MLP neurons of a small language model. Each row is named by its layer, matrix (up: input weights; down: output weights) and neuron, and shows model dimensions 128-255. Each number is 128 + 24 x the weight over its row's rms, rounded and kept within 0 to 255. Numbers have three digits each.
A block is one neuron, or neurons of one layer that tend to fire together. Before each block is what it responds to, as a language model described it from the Wikipedia text at the highest values.

Description: Infobox and stat-table fields. Unit words and field-name pieces inside templated data such as infoboxes, census text and stat tables, e.g. sq mi, Licensing, ±%, ERA.
L9.up505:120132093164140123129137108147155141150126124125078168135194122138122156181132127150130134166147175124148075101115143107136116164113166111129124116115119095144126072125137101138119135118106120126179111131130166165141129125148162131129091153101142159117065123156121135125157098115132103152127114149113154135132169172134102108150171125111113124132139100119136162103130062160122112145111
L9.down505:119129099154130141109121118114116113116130109137153103102160131091099169095166161140106177076123184102117176120136118140112099105135126108107141135158112120116135116122163111119116120130112101119145120143107104118111147141129108114123146115136128108133103080092098170102164076115142140134139142142136143160146155095154109128154110138083112130111127156179135142098128143120146156113137
L9.up950:122119166122147121130153039109190130109102100165100086116175124131161101111123164128116103099152130106107192106169153101123093118120129112128128090160151132171082115096120126148108161129156131158119118110158119095124136113170132153127152172132122107116134151131123127096139132135118145141150113120151103119135149137148170049133084089094113076137137172161108155114140139132124099143144
L9.down950:107174124127109126153128100135154116131154090128134105112100119150102106125113172105094152166112157140129118153117137143139103137119128135149121130133125159127133135119112118107181141111132112125134119124121141143122107126123102132131129100132116085155136132125113156124123119089120131150130138152135105145146177124136165136137116100138110123139143068079110177130180114123145112138111
L9.up1030:129139098097144111138120112115136120145130102159137151131174136109109135122134144110120139136161126103123162123155125157085120164099117119126129099126090147134174116090128128087104101127172137113122093078151116128134117103133125123129136127115107135084094126105132141127127126102123103135143110144075131106157098110154186086140082110093094116151131120141095112129172106143105114117125
L9.down1030:126139134151159119093128131116137129111145097137139107123131107140147135165115104153158150126131151112073143095081118136140132123143066100137107170163117149117129113106107118148135105099118114093112082133093117103124167136154153132104124131129105114138129156133110123126103110157128106151103131132175151113101124129162164110119134121112162152112120097114118161110153165095139117092146
L9.up1389:129095142102056145124159117096139148125102128117125155167174158134153141136134163143138077133171150107109137122102138132159169083117174111136109129133108132120125140093138149158159120102151147130119117102126131141133095127173135130101122099109159114114178131099153121136157139101203122131134124100086157116130087126164133056150108126154099106132140132113156157115158121129166153121153
L9.down1389:144096125107131101107151125070162106149140101133128119152133121101120131110121167113143162152173114098101141158114109143103119143104135133154130137149192097104078160147137139173116140129127154162130122118161105116103169099132175125114154143144128100149199153147102089155155106114152128135083087129108123113094101106135111089136103110145098083095103131167081110086090137134105116107093

Description: Mid-word "il/al/el" fragments. Short word pieces containing l (il, l, al, el, also de, us) early inside split-up words, especially names, e.g. F-il-ip, L-il-le, f-il-ed, El-izabeth.
L5.up945:153102150121127156109121130112090109128151113129146120151131124112107111097185115145126152112080149094155136102113135116131114136104110116160144108114124119099158186113110111109123132159093129125145109105126116109153130099095137134099145102167119116149129171152098148116120150123103130157140134130161146121163120140096117097115152134125129105129130151117072145167133144101092116103114
L5.down945:109127114105143153113105138084090166114112122138128147147144149124135145133083134111143141094143123070117114157132113136103148139121186137152109141163113144089137150083118124150124083131153136165138079145128153085071117091166126122138144088173159151106111117150131150137134131113097135135139153150148079099159155150167112150162147098139143154118086118144171151131113150088123116126100

Description: List separators before names. Separators (comma, semicolon, pipe, colon, score dash, "and") ending a list item or table cell, just before a proper name follows, e.g. "Waga East," "9th |", "1996:".
L9.up320:136146125128126120103137120179098096139140143112148080081112178090142129098153135116123119083168135163136112099134154138139112125114149129164178119145134118116122136134137119130108124115105154129150077142156067136145099165134151108133097146111131128168150089100149146135155148086121116129148099112093174119122103112133128105060144130076147105097167143154102094157144114144135097167122
L9.down320:127120110162140125131156119112140172112147101120151148121111183122125117138083083117111108146167159126122119130131090112097122137153143126113131125124154132169138126174139125142092129157125065126126101132123163091144150119145107161115176085147146114109145107136107115087113128109164101128149132147176095139164139149155122112095143122144093100142152093095152142046114127142155158108133
L9.up414:126160132096100138155105100149111164124094120164109132069155155115152144131160115125161117115120152126093157136129164110139145126164131139129159108087112156106127139134128134119164101135147133144110155159138131169184098113118125105113124150105153138102163122068100128101138135144139144130120107153126127158102112088105132115133172090125105164124065183162125140111136137155088154111116
L9.down414:120072135099148146117186112097120092128145132166099136151147160138080131121160130066147139171093122169168111133150167060138160112116129160152115128138129105119104112107094150163092170103131125139127139102099147101157165106145158167125135154120122130148118146132093141100155108126082105132151119109132078132106141124120114137115098137119160078129141140100150114110153087112135114151138
L9.up606:074111150156093143132164153087118135165081134161144119141135180129122143129151119120160112159172135129143127128130133121146096151152126106143130102127130111136128136164136154137105107150132092138146049144136117152136138083154097111117123117140124133171136116057168133081139152161087130114146118097133084153133136132160096118121104137132138150111080117145100138093135123087091133114129
L9.down606:115130104133127155181109106113148126159104130170147140152158187128107166116120144121135139126166148099139109088133138099128118112176130109126140146101138090124119158123145131171100132110113131135160148127112123088132140135151118133078135122132150143156131119106141107126110136126129129115178172109131164126165144146122118198116141136115089150109077177125133111131137121126118117165134
L9.up1417:104119103148130151108202079153097103125137104093145100096157189116141112121101129093112107130159163054089106091099158154126108082107140074115126110124159146107158132105108122102159125119136120148139098127127088111149131128135108115124113113118141170135124138097112096130102138135127099118163134097116125143126172120133132123084124088096105129066144121151116130105136112093094150092137
L9.down1417:124115126132108109094182125137109128112155133103142114151101255105104115104115128119133124135144137064137129148128148089098169121140139107138107170135132099152135162139125122121124137109122109116121133130135083159101115131137110136126123131138134150122166134143143130158130115128136104118120101141140115096174126125135131169089137160105092130135135133155133133133154095131154132148113

Description: Word-completing subword pieces. Final piece of a word split into fragments, often with a comma attached, such as res-ume, tun-ing, and Verkad-e; also some plain commas and colons.
L5.up1136:117117184143144100133094109083074117130113138089105118123127129117113135109120151134111169105121108129129090097117144115118098127174147139111179161087103164136110137148116079123097107148145120152131124113087182125123099098158142155116136146095134122120110117140101185144126137117098106069133134144118126128107114157132138156091125168117084157068139131115148126121114164092124136108107
L5.down1136:136149161125110121148138142111099121148152142155116156146109138115118126152166112112108136156125145105140117102114147093114144096154143124108145151138108130133131148160123103132133180118071106122159134154120123126119171109116104135150164133168103143052128142141149127163137186115088078128101133120125152147132130105141110143145136097091106138130114117094117096125190108155082131127134

Description: Numeric measurement digits. Digit pieces of numbers inside quantities and measurements, often before units, e.g. lengths, elevations, temperatures: 1 in 1200 m, 6 mm, 31.6 °C.
L9.up16:139152139131121162136131120115096151135139117108121110126186126096177078167151131109116129178156158155150160133153128128145154139179097118130143166196142130147115171104143131129119156137122139149136132097137148116152146072143110105097105120180106128112123135109134111123115181164144136132131119154132120118094148179139125150116126138105126109128126165127151145112129127154119149083114
L9.down16:140177148117101115130183124117152138150126147112111132145083152116150103086099119167116150173157087147135142118135150133132115128163125145170156157132124130092114127083110123133183146140098131121151097100123112099097146088136124147112146109105136139129131154111139117148118129114144185139123145089121119147135118116145121101123193102169129178171111129152125146086118124103122139106096
L9.up840:105155117133067114094160101123139137154144120143148115149125143171162123103121113101155180155124149109120110178153124096153127137131130128140141111153094120117125088133100085131114161117129128099105141169180158118110113102116106117165132145113121138133119100133127150115153144125156135120109140111118102106116145098130126097133093101129103160089130127107137103111108133141119068116090
L9.down840:125105130136146132166087143179127153136118157120135128134089153118136154101126108119122109123164128189132143160151121140112122103111154149121078129139118136151098126137116079154068096149139084106179151112102152133156142106155143132132132108132154141146134125137165078130185119144084157116096115162136130112124155090081116148132110127107110138108191107124103107159115151137138087132166
L9.up1035:169105138133088132119169142158116151110095130166117121080129120140161144136128114105111137101093155096172126081110115120087147090146106103097128090095118112140110129128081145162146132109153096092121115145135118181139140112129168111159122155141113137122085164157126138163153151178123099168142129143093121118112166117173136116130133069131147145082179153114121182104089125152132113126147
L9.down1035:154118131132112112122106126110132147140135135124092086123156147106122136126133150119149077126151143177095175172136115118124089147144183135148148102138110107151085089117159121145144183139155148151104136131127095133126092142122139117099153157084190110094132121121123149116159127089112157115104110177134178112138139108115137116148133091145066111144127138160128123109121121110097152086144
L9.up1203:120149162117087129146102106150125167130133152123105102129142161136142172106133115116164074108136150133118117118159110097103158103145134123142145105126098131139125105121150138123129147146164114131111122115120073130135131115104170182139112147155120120121139115123126110135114109137104153133129160116111064073131112147109155129092160095116111163112105133147157116132113155114135108105130
L9.down1203:126100141146099114140118141057114131131121160171137147108179158120134105063146139119127134141135136185110137124116115160105136166091130144140169106117152124143135163126128118158127161164095117087109111176133113134121151153149150138161110121121132109115120112141129114119122129117087107138109103161122130170110128118106152101102108129134128085183110149110053168135145096146134114127153

Description: Label-completing word pieces. Word pieces that complete a field label or term in infoboxes and tables, such as Time zone, Median age, Synonyms, Time of possession.
L5.up1158:129128081104081116108146137094139073115126148211133137141109098133159132152135135142169135142117187106138119149098160139139111091137108059136128127099130089101110122127151137141146126118125108103081139112140132136104128162106164127122107155112161146073141103133132145141108176153130135139132083132128102128123085170152163106102100156104128128129135172096103162115151126121104121086141
L5.down1158:146125113158083120086116102138103089095132132166109116154133175121073120120149090093159117156144106119157135145138114162123144159118132151107096098158120157081138125153163165114146107113077153128069108112126136133117116123108129100118113117124146142123151125142098165088103138101134114112086145150142113139126136152093119117076117171164126122137130146098115127090114085140148132083131

Description: Arabic al- particle. Mostly the Arabic article al in hyphenated names (Tahrir al-Sham, Abd al-Ilah, Wadi al-Dahab) and in et al.; weaker on word-initial fragments like El, el, gl.
L8.up426:132087109106132090116142174133117118151153119077142092144157140092146109151142139148111171137133121135119105112114146103178148137114147103094164156110104126115112133085114127116120105108149120113123105169132107128139100100143158155107127144121166105155111139153118138110108106108161145139157119132106109140136124119129092097157152127102139112113070153099172129140126138115115124151126
L8.down426:123106137144143151120109167109135104135151172116137173163142068119173112117056132135140137103151149124140101117106129078098143093174145109096138143115113125134151134124146137125164097132143143123149115126139136173117130163108126115122116148119118090144146131104122167146145126095140126118111109117096129167183164123123122141131120124125141152113104153103137172111136157124104120134134
L8.up1041:156146137148125126062114138105136110157137153140112134134114086157143113149148120112124110116129124115102140066136114132152061112136129134118129142148162133070138180125116161101176097133108144145133143174078107121119155073141138086111129137142181104122132108113111115150136154110127177095130146188143100100130118124139114160113153099119142137162152133127140169115135145116126163139109
L8.down1041:103146191123155152169107139143123129159170134101149166093100085163114152151137154114131127121132155137049157094111152134131166103136143131158136135147106151075131115106150139127132100148154145127076134139165175141138187130115129139120153129131153167114167138114115131136113122080153141155122139144188132128146115122115125143140174122118148131104130092128108114115129140132118106121122
L8.up1054:137141146132150082121119139151091173120115119099130163134159172110162097086154115157112127144156130143105177113141120133124152130113124139134115147133109165068142119144079119175143090133154147141105098140083144138154096102083102130167104123135113127062110161143128117155118162135135122145096160106165074148130105154110135101187123166141121092087130100124107149150146162120142174131158
L8.down1054:138150139081110153102146128136160116128166161125130119110124116100102181101107157110122144113136142092136169148170093135172135113136129131129108118094132064110113091118157114128136143102165103144095115139131108114126164170129116156093134109113170154165123092136152109083109131118106072139095147145104157114105151091143060114119116092128130147107135142114117115054107144124130120111099
L8.up1519:105122088123117110089107124157149122130133131146125087093130108138108134156158110078126118069120082154116092130144128161126139147125117125100155119151130133121136138171138128121167118170083127126112111145083130162147146143124111157129135119144133118172145128119104159129104081141103146108148147165153135114164138128146087143128167158156128158121153132110125134112183128097158141093155
L8.down1519:153137091115089150139102134136138149168107121165154119112082128113098095125153126115117183097113139138127182100149146131129085098129098154116186156123104140174161154144136132117140149097129072095129139080105109162126127130148116129157160134128123171129152150136114134151098121140059126144079133131109104104129180162121146157154128144101143160130079114118134098180124094124110128176130

Description: Plural noun endings. Plural suffix tokens ending a noun split into pieces, often after "other", such as part-ies, public-ations, sex-es, plus whole plurals like players.
L5.up921:110114130119110140143177144096129120130111081090109132112125128102129112116163170152099148178138094098100124113099130123121115105106103140172135098111137084117115157126133099118159145169118182156145136101128120093118172107124176133094121095164095127165142124072089171095153169135129122119155109078128115133130134091149117151131141107128152122164152081153132139123114151154175140084125
L5.down921:130091154117121151130173116084176129153142115136137179111107139111129174134097116139095119152133121147136126141135152133138115134093105146179157120108111091099104172164172106145166135100094133201122143092106099130086147116103121129150128125116144145142156118112108156133128136160110132112165096113135187129123124083126108155167145169126138143145099150165126097093130132142112125082099

Description: Abstract noun endings. Final word pieces that complete abstract nouns split into several tokens, often before "of", such as import-ance, arr-ival, extrad-ition.
L9.up187:092088110158090118131162137103119148130112104125109131130120131119117118143107117104120161113115115115131167110153144122160129097101125119122182167116119116174163103142125093134131159138130127095105105095145116099129122191122117137139127158151159134151128154135135115123134135165153117091126143115129133134145146143107099141114142121158117111114208136142114155144130150155148115140163
L9.down187:130128129110133123083132132119120145126145118151126138138110129125174122129186130159128113123129120120133144156156132086127133159125089141131096129116130128126187127118097124157094113124121104172118129111151102143130135134125096171152136134168142122146120127166126160127146137171117138121161115140130147121114174150167153060100095097117140113151142134106136129136119106137134118122147
L9.up219:164130115170132152143133157127180134135128093127127194136147136110155127132112121085132158112147118188085120132161090079105147148094115121087164157133114162125167148097148146121095136160117154122137122113118147135073147122140114160157090116125123102081124101092105094138148129138115142162143119146082129115112095148139127113184129132118128128151126106130121151139146156179107120127189
L9.down219:117119157118083134125123122133107129118136137103134119136138130120127147178140114154149126116150148127134104099125124126150137166119141156119141122124124172126121116107137116115165155106134114094145157136111159151141095134088161078179141095122077135119101130096066100131118121086120152111145115126135126103095116140114138134097124140162135077136116116126115130126158127136167110129076
L9.up350:127121131126126136074170154099084153143138131049140120150087127105166105128145108088069130103097070149129151096137143155157109100104140129143116114115128095137146124116151110117054124156088148160131137047101145117126139128152156116148125088113148089129125130095123149090121116159146125153115152134149106130136110105098118105110136148070125148128151108116113137088095141166128124178110
L9.down350:143093112153143104141159131087141175146154069130095187107121131097125125097111149157125131089138099076123100116117179162120131129163103158136126153138078147110118144156176103204132128133122105081136114109154111130155173166116106159170134111189141122108105135141110115100142133127143173115137089138181117101113088132110124097127142102148178099168141140135098103151131082132109106109115
L9.up806:107140123136134151158151106102124091134137128098176150122146110147146115139115148101147201082093107156124127131150125115150134137112130136072128127125128103141143131119121143134141126149135128154112094171115119155140157121117176112121114166144127100125127128086120129131104134132152138143155135151151115111137112097112138090113128135108162096160168091147149169102143136119149121078174
L9.down806:158111120114137080135139096152131116130155144127128154087129139103097147097163130136103107132109082135143113116141107149150118163148143140125144118106141141122099125151112097143109166120154103119124119121134130084152082118143153152148133157115147121114148153112112148126118135098163150120126075145124162183112094103108093125163171142082129127145167123135122127162100118185176141102128

Description: Mid-word completion pieces. Word-final pieces that complete a common word split after a short fragment, such as th-reat, the-ory, in-ability and birth we-ight.
L5.up857:103118138121068133120138175091124091110123120126140131106126076142129130153158120125144159077108110172099139160144076110167120148117111130189113184133120109112122130147159125078117122093155118170137127121122145136131148128149156121137099122162123110154107159145095116125070119159122120162106165057126161144118132135117118099106077110145149113161155105151115113109124067114132104147115
L5.down857:116142137140134141164103122143154154081120113158121135082148093152125117115125100188102134091117142166143149156146131127121122152159121128125104122116145174128161130115116098143152134121106150116126101092084159130174076129134156149116130090091118100131105132102086130108146134141153133112138121168118123150121120107164130132171130141107127148135112148099141131127142115148162144158101

Description: Noun-phrase completion in titles. Tokens that finish a noun or noun phrase, often word-final suffixes or the second noun after "and", in headings, titles and formal text, e.g. "character-ization", "and legal career", "Theory of Law and State".
L8.up164:106175102121091122121167130144133138162125104088158119121154147121070110144160146162116155153124073141105181076108111114088111155139074095098146125132148130130065075141126114140111172117121137125141182119108161080117180091102127107115124152131097116100085123165148140135147121124152147117110123128143139143148115125151152092109109118127190117159161134128104105127109147099114125108148
L8.down164:157144128159129110118149120133159141112156114135124121150159182151157133132127113146161136125098115110117136105097130126116112099084109114137131121155140143159137129116135107110148131114130131162145123147145130129159123129136107109139136130132138150124109140138109128143138159130068140096107109126148123140136117095110104126145137112133120066136153138158201110137141130103119049103152
L8.up350:110183132115084145118172139145082150123153110123109125158124142120095104102180163114134115137126157109119075179126119086109114141154119150129087136117108136131071126124097121096088127107122118189133122119128159109131173098128094126143158127109166126089108112118161128130112112166121131112107143122126126141126139154093101116113127145145151135132119152083110131131097130106124105146174
L8.down350:139138128092105138125137178142097169118115130118132163148117163100133070127137159147123128126137138142154145132145132122130116164100196134156131141143160140145180162166096115131125160098143166172139093121088140141114120128109137086152161134113115138112100110119110160137176104101140126131121182106154165152127149142144112129132139136152130121134148139142134136103136147123131137116094
L8.up574:072118116122120146162176091150164167115152128092137126126113136120109115158156148115121070107101142127112106123153095148119130171141121128095121099129139167180133125119095107114150106101123122127154189145094118148136109132154134117088153086122104124105101126134120095115155106112121139127100131170067153168156162133124123127118142114159111126129119179110119113141105112123094143120177
L8.down574:112173125093148169101139138128120154139098182124102168122146109087114095149131158135144133138158130124128132108130178163115086135141099147133103131116125142155134097152112126147115156119141154127132142116109148124166146157152109114135146143103119122139141141128128139170089132112124115102172147109129121129154132076160196087148133063122131124138116146161127093162121147133145100146135
L8.up823:108157101125132117121149111103148139114144103122122144108093176121113132099149112099148131143107085167133138128145137113130128164111060185125119158155137151135076110115097117172105138125118119162141116147109140150152145127140167124189136122133135154121105106090145099116156107149200109109124139123158124157087124133119162111101088168109119086129109099120129127140129123114138126139127
L8.down823:148121112123146180126121159150090102095139180091110124135123148146115135128125122141102128130152100162123117134131117148113073182121142154115121149121155093132099173106118124152145144135162173135146156098110105174151133106092131122125158188077157133101141139128112148134142158175093088133068109109102147168148114141144181169156123108128162121095132121088092112140086084137125146138087

Description: Start of measured numbers. The first digit or digits of a quantity following phrases like "an elevation of" or "length is", e.g. 6 mm, 12(00) m, 48 hours; also occasional word-final suffixes.
L8.up135:136131179121117109120160122121107104122113129101129099145157124134150148105118126144107061166159153117137128124199126117143126157130120141139101100117090119094125135152130177136096108094111150121147107106118174151143141143107152160148130124127125111144148129141141125107203104123153127130080131138135099057083140160162125137122118118157110140106101119116137167124133165114082097094119
L8.down135:114104134123107103165109123151130137161179118159111103118152132131169181136132157122136148099086179139162142096146115123140120073158152117125158119126114115133146117111161117124085162176161116116183111137088119126165160126078144172099108144099114121115112129129109133163135099172077156085104152137126091099126114129099135119119119135188089124092116082109124161156139112122092130133117
L8.up272:119161134152099162109159127106102150147083114077119158110140123097106127112109152076107100110146126116096085095115160140114099153114166133131113101134118108146098163125107107144152128146114135121152138125147149127100141151093137161089153136104146155151152113108138094122124156149165132113134139106135140105083142124130126126099119143158125113145128106153105131106162142147121127130116
L8.down272:168122107095093166146140108116163125160184132121120111146133086118091118147140157136112153104140161105166150087121121154142129131086121124124106129145162113117123151136150077163193165152149138143113125126158084128102121097167147140155126114125154148103136122085120117105149142129140124138127099100121167161113149130126140130091113156165159101139124132141145116149168132148186174095106
L8.up607:144173122133078104141086135190116117139075162125183133118085168103149125072123118156144074139137129128156162163124076120123137094153112140142151122147137135139153124141157129138136161104121161163072139134127129117092160137090140152153157140154121117130105152121126094106138125108106110142108148102132114166124159153101111131145130111082137107110136108076113112157106144144154107140136
L8.down607:121162131136083102104093126154121118180158154152172104132137124087154116142128159143126121102157154186119119121124117115098128151116135113124157130159179091157133105152130132145117102148160135094115101122114125150155124168129144135162126130143131156123117092149100128138088118093089086161165122118116155139153105076082141112127163138116117118121126165129127116149091151142126145148148
L8.up999:133120169187094175131116118114109171109149131148090116119159097120112157122165168133173161113100137097137129130140110101150108142122112160172173110124172101092178119150117111099137132114140116124098098136157093168129127157113133142119118158179143152096114117138111123136121091072122121121127131111133122095108105152135173144121098122164143161108135130122163128177107145142149114168135
L8.down999:139102129106137182105124125104159138147063165130080110128121112172155153139102112096112103115167138107124155115139138114175132127133145130138118136138119104107104131114147094149142131108100085112140106143132072151152112152104098124129134131138137179142160135116128111092138099109133164125103124101128121115138119098142139067151107133167145110152154129104128108128092179087119103127168

Description: Split field-label openings. First word-piece of a multi-token word, mostly field labels opening "- " infobox list lines or table cells (Veh, Def, Curr), sometimes mid-word pieces in prose (anach, preg).
L8.up50:164132109126158121128112179088089117090101088165106097113120162145178078132130160115154151134178171104101178132112153127127128104116165162109140103146128116127149160122131069133132120119129111118093125126136131105085113105090126106149203161086111122190138202119092116095114149109119115172133135115112100123114115131108129103122130069078101123161163146107128134129111173112111119149153
L8.down50:120076113114124135130088150125117125138139108131128097119119118105117131127110168115184117157155172118115136124110107102145128097131171099151154093120099132137153131116109103103149106123132114143102146120129161173130120153154121080125167131125138148113100165156100089188112146141130100117122142159106126156164117150096119140120120113153131097129096124107112162125101153159089131154079
L8.up566:112146158109115104155083124145129143121120159130151111146116140120113125116140158165123139118148127121132162133119078118129098135161140160121151142114130134101162076107126108161117166148115111156083097128105091142176144143121143094131123167171118121125089155067102133131104119141144105172134148108147105156106126174093096115133139167138169137137152146127099134178163141075111154119111
L8.down566:142131093129098172133091140178131159152126109149110129142137074165077105158149114108114167135118137135182127091144117127053125130120161128108092113145102128169123143107132081141107146121143151095146129127133115152115125112127096150139109133162146093120151171140136085171134127087095141100132115127133144126168141122093120116104174117120125155145107140140093161129108145130087129170172
L8.up753:150069153143078064141114158123107142119140108145121103148119117112151126152099129149132114160118159119121146153088144107131141123088097138153184120160133106144118153092131106104145115098092143179185103121110101147113076142144095102136154112129108102153162145141113124124128135108124147135107121145111109135109151138086156103127158075124120147150117162160137138135124155101134139151166
L8.down753:153127163134119120193138145135108149183152122123113136141158081142164112123105135100148128137098143158145136120141112116093142127152133115114118132107154180139121109098113120092119169132110147130109139113086171145142127160155084164101125141135123111112091086128121111100173120119131121155125133158124124116104141088111120108096167121118173141123127144133134132129158116135089086130155
L8.up1481:123106104091140127174145135167129130123089139146094126125121166129110123145125140126074138153122199145127111134106153130113134096119144141145095168126078100171100127097075137084125149107098135129107133072108139109137130137163126122154133177106115148149113190098105119089134109146119148175045122142094122082120127118117116105122146131098151150092128107105077102127135147114136173141138
L8.down1481:085148107112118097158111129131167101174153091155115142112152097122130164139158143137145127117121122170118126126124080099150132141140136143114131118138092132127150154125139093117084117131159116146136108118093182157121126194136141105142111139127121112131115144118124142142158168134136116131137113151125093142113147144088150113102124142151109116103125121097143089147167143098174085148160

Description: Foreign surname opening pieces. The first subword of a surname or foreign word after a given name in lists and tables, e.g. G in Goxha, I in Iacobellis, v in van; also an "as" after a comma.
L9.up150:048106154096134113074108134111171130136152117117156098137154088161122137118132141099113126094107107098153105130119131113115117136164164132143105119120118135181156122123071123171160116103152111156156161137158122152116123118135193095142116127160165123167122128133130169155132104107145118128165123157128069140121127123102127129142151098194142146150080101132175079128150133147147127108123
L9.down150:136127118152181157118154142124106112148171112123142166164147137078135112126177143115102139135140141161079146135138158144137144147172087122101172141145129152118119130133161132134114143135157079134094102149132097114150143141090134119127097137093105127113122146123123151138104134111128096146092136174125132171135150122127133162120131123065107119147098138131085138141119116115161123133155
L9.up203:112126121090143106140139090122102131070113163103151114137092160104121119142119136153115145112159118142087119123145169121114149116128141106139156127146128124097142146158123143113124123133119141151083150131162100124199091099089085154109140140130113112138129134123143132106109097118072125083196131123137148136100160164082117108098106131144124143040104123148119082127168132111143094146090
L9.down203:142145111168118168101153134117110118181122118142092122131120157133135115136155116110116095117135144083128142143124125109121093086109135093113103139106167130199125095107095138122144119096142111142160132129090116109125124142099131132152136138158137167129149103125153115165165144112122102154125079146129152095118113097161116142095131120100159097134172155164182146099106139152086174142144
L9.up1237:106113148194109113083116152130138151102144139123137131096134091117142112113119144128132124150141158143106078134114119163108147116149128154131165113132122140104097123157125123147105091127144117133111115116143116116157103094110105187114154168159165063136117154118111147125117162133141130149105084136102115159091115138151110127142162121119180166099136113119127080142143090144132122109106
L9.down1237:102126124147147156136114154125134094154117136141102107131121105086143099135106126162105138100098113101091148152130142124138113139123127115130127093125128176085150140168105155145118106097114132155153103168097164143106137084137075100142092136120112112140107139139120160139133136112120103132148129087119088153110127127146101108084156154097156101109105132135147133115145114133152146119141
L9.up1394:157082139068138166149127140128138152097155134159182140123141131087144161174138152130120139139151105150151106126132135091067149113102165129127136093152141119108121127150110129124129115136139124106102100116098132137133086145138114112124159120158150109126113125129095131130128155113172144140183110168121125135136164126118134107156097148132152165114083084174173069146106106111181120138131
L9.down1394:093167116106130093140125141145147126145169158118120137139126122133103074104123134167115127110127115125094133123176124115101156112180128147122115106097103109130129130110114146123116148158124149115121116152078120146153127130124082148128110139094135074147136160125147133136126088125129106105135105092101158115102105163132140121116182120133120130127148174146127145134120132148149128148121

Description: Clause-ending comma. Commas closing a clause inside a sentence, often fused with the word's last piece, before and, which, but or including, e.g. "Burnes," "decorations," "site,".
L8.up698:072115138105106120149143109109136148135118129131123137105170131155086144086136118083103118144149156161094139099160113100133076083143101145097114158100112120108134108134111117109139137117150098118118125137117119115156144131139087090168153132090111118140151117111114111101111117138132126169086105125127094100147123088115115158100148132101110105080068137051125119143123139111099124116106
L8.down698:113144112115147121141150133109120174150138106143124140132139139124119123114163155129122154138113162120131129123163136091154135099151129165114151140144184091161175138123108155170096140152094108099118110163156122156157111130152156118115151153092134133122127085097148139081139135154113118174196168142119122138165104074133157202087145135171119127119151136091142124105146108138088137123136
L8.up875:127115146119131140126161157125170134114118117136140133127136127131102112094123136126089151118188142145119139134107141130154119123146128143130139154149093140126125123184120110113107142098118113108159156121092159099072147155158115098151156101143123134130135094102151141152159121130101139183136097121179130119138127131158122134147192131137114135098117103094131072122128136179137140172117
L8.down875:114142143148157121124131114124110092167104130121136134130116118091134127134182127132142136128084101151178131111151103130115123110124107143138141135082100133083152135101152152133154089156152098145107143153149144090130094107103109114137122134151118160140163125138144152113155159125115100128105110147087139144123136118087137178116111101111197080115113152132096138115162147151103113130119
L8.up1009:115137119176122156106108159140121135142161140095116144102080199126127124117133131153111155127150151117131173049150121131118093140128134130149124093138123150146134150122088144116096184159126127145120095140127131099128126102149163104114145145138108109103146083127123131136157146182108110124138099132151137082119133070127114117122119161131145085140148123121128114141109170146100145163124
L8.down1009:116114156111126155138098097095137182127106126154153116128136177161140121124097128109126109136109121143118116092154135102134147120167117124101097121143131121111138101124115125114104150136088105141189092140122136113143155154122163136089087144119131168166135081117190104109154132110098132161125135104111095153128114132150107136138125119106155159119115123170120147096184113092126127124092
L8.up1392:113097155119145127123140140117172121127138106111126098126133136098127106071140105116142119165135153103113115137160137138109170135161101117130109123116111178133120153128077098142154132111108135129122125118144087118137139102162119114135157117112142095132101124112191118143122140094192121145132115087132118110158125089151103112145142124076170172146121144070121125070134160150186174149110
L8.down1392:126121134125101142099100160139058143107135148143125096129108106142094140149109139165088137103132124121110152105129112115125106105115116132126127158105118154111080116164100156100184101111155103136135113127091126135120133146157130151129121132120102121150130125148081142072112113110147114108125110166110154135145152119088107173119143136138161165102155122146150086125180180157104094152118